Weights of a small transformer language model.
Architecture: rotary positions, attention and MLP in parallel.
Training: a variant of Adam for these matrices, 1081M tokens, 8248 steps.
MLP neurons of a small language model. Each row is named by its layer, matrix (up: input weights) and neuron, and shows model dimensions 80-271. Each number is 500 + 50 x the weight over its row's rms, rounded and kept within 0 to 999. Numbers have three digits each.
Before each neuron's rows, "fires after" lists the tokens most often just before its 100 highest values on Wikipedia text that the model never trained on. A number after a token or word is its count.

fires after: " R" 25, " N" 14, "R" 7, " res" 6, " W" 6
L8.up396:409462480555462508564538452439482412504523501503492485562481535425588429486417505508374512521447565518442584515535562521516480458537517530501518579458529548417490529463497523506589595449401527480480592421510470558585499506544457478473493475500512433484455513473487488537474549549555580466506493488447469482511477459423600463489491476508515518573597541556497482536524578451521514441501540401515610558497525436457531547489506618521493432529479568450463519423438452483467525488525491469530460476524468507453509384454471414503516440617473461500488481484527549555489512455497517571

fires after: "1" 69, "2" 5
L5.up664:508415555474407522483544505542514476508538601439388405542580446499483483562493524503487468543464592444506512507602430485530485501521538481593599449508482396542518471532445509467458568504546507521475483530534509409489484530454449564432494564480433417415453526448461509594472453503431533446519565552518566484620533565567592486472493526464434506472509522447501463468466531431480524544503528469511521557468469555557487484482510530521508540577549403508464549494533563596466513396523557543560525542503417507522528408459526475451436520501475432452565423492496543548503537412454595549

fires after: " " 30, " (" 9, " Y" 6, " was" 6, " Th" 5, "P" 4
L5.up394:450506440438584524512541521461454589465444544524502454523509580512482604505527606529549505498475515494546514520589480532450565451480556504508523476568477515541513552595523542417497453501427565407480622508450448521441471413518611496568483541570532519559554501484514526498577476489484554463519484510401588416476585417560455521576464515472531436461598496468540518538541424488525623538501629530444560635577489493560535446586562513499528518583505498512450561574518506566462513480515493499522527462419503469558597528520584471511525415503511495469604430508428459509436533572464493502

fires after: " M" 30, " Mar" 15, "m" 5, " Mur" 5, " Mor" 4
L8.up549:507441479501420497516598560510481507422535427409499479523496502485541589521451549442486504378528489431538509469635419496419578494496543555481426553524507465463595521437463507466518497509554444428547489515458476435411524457560467493484493468540418494566431425543354499491520524553620527447474493510462524383494510526517524459391505503505505521494436541513420444572554503443429470544483602451543607523532443469534489610547466600525486491419496568536549529465524429440560468501477474528440552527612462479479512533458436557431448556495449481495592458532424475492403519516492492484

fires after: " s" 18, " bl" 8, " sh" 8, " Bl" 6, " W" 6, " San" 5
L8.up90:545448567444503505619565498516473497455465435402479505503541453474461510487366529528554540510512548479538534551474471466520423495511557533533500456540510441544565440510407502395513494471485590436558533469524492492475527491413532528503496498526501474533506474565510424528429579541538526539416520503507492583547483366567584551433501446452448575481421419514487578457568534517522493481460553516572499517467549387591462494474459451567563524574385519528493421475585480520475433434505565494492489448442587480529442522502537559441555477478486596488571493423515529528533519493525455438

fires after: " N" 27, "n" 10, " so" 6, "is" 6, " for" 5
L8.up668:434491501497417564538462540419474487532446474473501516500412571457505533504468432614509549518591556494525548426534507546486397569541524597492562485587509458525530448473506488568546552520631488482516486565391544505489559473497382379458432471582525509536483423488429455481503507649455431510533503420506472443524531472552494484443416539449439504568467411504502480500549544469527529521589510511490491598450528432475452574500450571521462523542478535487549579378375549539469580498492482474503544459434485545549490484551493482449440488397459539506463530518471540507544549423463515615

fires after: "0" 36, "1" 13, " one" 10, "7" 8, "5" 6
L5.up735:521572576498447520445459459487485556517450525431478468501458494526619445479503516469560440583535481457454530469476577464430508534513569489546458542501540438417415413427504470471607611448414511524465472551560524489403573536522467501433491476456510450487487492477591421541530569525442593483376482515503510577542463553609606480443461472412479470495469460553579457386546514525489546568603604541467488388512494429487551519459448503488405471535471434567488443495484462437513518562462491483457529495524440602487478638440456550512470435534472557484500528507514483504484476508488529524

fires after: " f" 18, "s" 9, " F" 8, "m" 7, "o" 6, " km" 5
L8.up1084:515466509466545414609502467476514440569460520448629484461569485504534514419515481493473465548448546527469490518540572544503513543484518565508517493544463521556544491565409505506481583559508570416565530552500561559502477423506504441465487467596498465422571375526475443525484568572477380584410473521464549562500521445556541479517497500473433453445557491446505417483535536516481472469607526568502507496467500491530579577496410451445460436530474580505469580484402479411473470425420619522481415588488558475593539441552413462528585451466483483482496560601557615536530619491521510493

fires after: " Ser" 15, "ar" 10, " R" 9, "or" 8, "as" 5, " Or" 5
L8.up44:536499586506545456441545579480537523464532504481460483523523500501485549523570511473413416490440491573499498538617502540525563478499544538505455541530575542489606608443551477510472519452488567522497499570537519527509476469517380489451439445500547502501533572547461466519513556495505503472543544484522412521585532457552494491449479515329427485531445500557440477570483545523538469484575606495466584480510495457566543534554587539566397460528469504510452564494413459477517404525456472547464505473489424570546358474494461469522437444495512527549434515584456459586533547511428481487